{
  "n_layer": 14,
  "d_model": 576,
  "n_head": 6,
  "n_kv_head": 2,
  "head_dim": 96,
  "d_mlp": 1536,
  "vocab_size": 8192,
  "activation": "swiglu",
  "norm": "rmsnorm",
  "norm_place": "pre",
  "norm_eps": 1e-05,
  "positions": "learned+rope",
  "rope_base": 10000.0,
  "rope_fraction": 1.0,
  "qk_norm": true,
  "attn_scale": 0.102,
  "bias": "none",
  "tie_embeddings": false,
  "parallel_block": false,
  "init": "uniform",
  "init_std_qkv": 0.0266,
  "init_std_o": 0.0,
  "init_std_up": 0.0266,
  "init_std_down": 0.0,
  "optimizer": "adamw",
  "lr": 0.00101,
  "lr_mult_o": 1.25,
  "beta1": 0.95,
  "beta2": 0.95,
  "lr_head": 0.00506,
  "warmup_steps": 345,
  "schedule": "wsd",
  "decay_fraction": 0.618,
  "decay_shape": "linear",
  "final_lr_fraction": 0.1,
  "batch_tokens": 131072,
  "seq_len": 512,
  "doc_mask": true,
  "train_tokens": 1312000000,
  "steps": 10010,
  "dataset": "wikipedia_en"
}
MLP neurons of a small language model. Each row is named by its layer, matrix (down: output weights) and neuron, and shows model dimensions 320-511. Each number is 128 + 24 x the weight over its row's rms, rounded and kept within 0 to 255. Numbers have three digits each. A neuron's up and down rows have the sign that makes its largest values positive.
After each neuron's rows, "raises" lists the tokens whose logits its output raises most directly, leaving later layers aside.

L11.down977:163122106111121091144113148163147148137037057141098148163131137121128100142129056113130140124131144132129147130137135135111059139158122112134166117077134108126120118070096141154107173123115133101114114109107080126146159083120117109113103137153114123137139128142115132132139130127120101133165132081121141127117127168126126087122129140157139140097124155120104108131121116136131096119160120105151140111147119137172114127092161133105205101116116088129103130131086093103107096123096117130155131121179163119145149155136129144147087111107148103163123169129111135140124136137112088078
raises: "ista", "ented", "ent", "ming", "er"

L11.down469:146143082132096136106161116182137166171138109123128124103136131161102136125130080133134101080131127140121153102133122129144145092159180121162164129106108128121104132166121133123131147138150138113111149136155133158085125116130104140163136188147137140078104172092079130147126138120123126135142133129112149108127127158124108118108144098139094128115134143110059150139128132120118150156149131145127093098148129097103080121135163098116138123131129143121118109113129144112106119101145118097133141146216114114085161124141131140102143087147088102122141133084111158136119114134132160122
raises: "ly", "ately", " throughout", "ually", " across"

L8.down1109:125112145147112190116123159125143132100145177124126104125193086096118117126117110106158128116137084119141102111146111124138106107139122138126110166103136139204158142179153125132151141079121098119170119143128108129134181132103088136142165111093115111156113162117117086103111101122147116110069138110158137134108048101114124139088188124119152123108135126145123162120118129116092162143109165158151118132094148143154142096126121129151138132142152125104119134125140150138116096104112145118113092129120102104118095138132154107108105120140102101094121113143119108118120155161082095139
raises: " music", " DVD", " album", " songs", " films"

L11.down151:124158119105121097136087070134146158141120130167131078137089089129133104116149172188091125119120113184104125150118153116165108119130149084144133092149133104095096086119122132071111112137118116117141097133139145117125117107174144161125124115113120088125102117114119141118162123128147123153107124153127109115100138102088139134114080108141168100108144107102129112142106172174139152144161159102106116139136117154141123097153104150148058147133105150129133103149123111143167149156112108153119115116120134156151091131134097122143091106117105121154112070141132091151116160129124148149
raises: " a", " an", " another", " something", " one"

L11.down62:130095149125123119116139149137133122151142123141133139108089133160142131113129172172146131134124140125126164160111103149183115119098131120109152114129137149134139134139131084109132099161143129112108101110104103125137114093113089132127154115115155172126131101096136092144090139111147103147124118115149133148102104081167146106150119117161128109117134146112118091143127154115154147116142100136116094166156101095217182154122125168150160149116142143138134170135110125132169168132118151089135125116106111127164090098134151130121113148133117155133077138049139114103143130148151114138
raises: " Kaz", " Kh", " Az", " Iran", " Zh"

L11.down1443:113085116096153098104146157112134124108156117084108133137154090113117117130150134107121129142110159130094064123122111137100133149132140130157085118087137129142116115099183079191125111144141159160113151147120180113153120137102133119124106125141104107153168103134130139138140177136094169133126120159146122125108111129119140115121133152135128105110118106130104130130140135107141127153104123106078149131104105122119137128108096173106136121167133093165150153103151131120168131088122126087129086125142133138104064105113071138092123125130126153109124153103112140143120144147086159094
raises: "e", "ales", "ale", "ita", "nel"

L8.down1521:110121128100132096100143087102120105130122120142135140136107189110109156118107104103149108113130128129110165119109129097158109135134129117119129092109116158118160095092129111137119136125116142145137092114141127115164116098115130103153135106143119114098128139134135154188175140100133147146162126131108124116150167122121109112127104132128132137172129111119154144168118126095154155162102113142122058188129116128106114130120119124127105150113107099118143140135124115114129129148099176115134163176124158149137161137089127137107123124105147140142119118140088100168115074092148148168
raises: " District", " city", " district", " county", " City"

L8.down241:106146115153146177129110139121160129130085130125122138103149143100101145132125117125101109122168156071135163121147132101126151102113074141135124158139137137112146091126155125130128148100146111079139145096103136175129132123110117113105122146147150114133133129153132104155138136106112111119110116176137103129103130116111141118137149135129110093154157161080166104137090123121139142139121080094112122103154098169163138149094129118131090168105151089126161091140127152104109121115153114152134111138101138104182134097136138132128136065115140101156095117138102096136108115117105092170
raises: " return", " release", " launch", " establishment", " arr"

L11.down482:152112119158132100128119131150131095118131146074099152146117147078107125139094165122126111129116122197152158122126172162097131129143133134135119109144142172169160132125129112150089160134148097127132128101126151128093143139122122169137106104107108118103126133135125129125103136153124156157135138125125131120120129177109107136174131121137127134110121122127184122144172107141175184094117113146150164126110144117146119098084116098110073127096112115146145128133141109106142091102109128131150136070138109135136125150137121142127140172128104127119134068100139157147081142116103171136
raises: " of", " times", " days", " Of", " yards"

L11.down876:158134146132100097100078102133156087160127152092107112144168116126143134108155134100156151165154094148109127158124142137129126117141152159155117103140129094146105124146143143130097109156097130127140170078119101127145121180119102170118123136092117089091137135154128130119122141134054127149105134129116172175121130114163081141136087159104143145133131122108081147121104142093155150087152147131161137083090165096144118124089152140148117122175125117161100142109167133115105089134128092156086109104127130114082108148098101093106128135131125103113116060101119129111137173063165133103
raises: "za", "rd", "mm", "ve", "zi"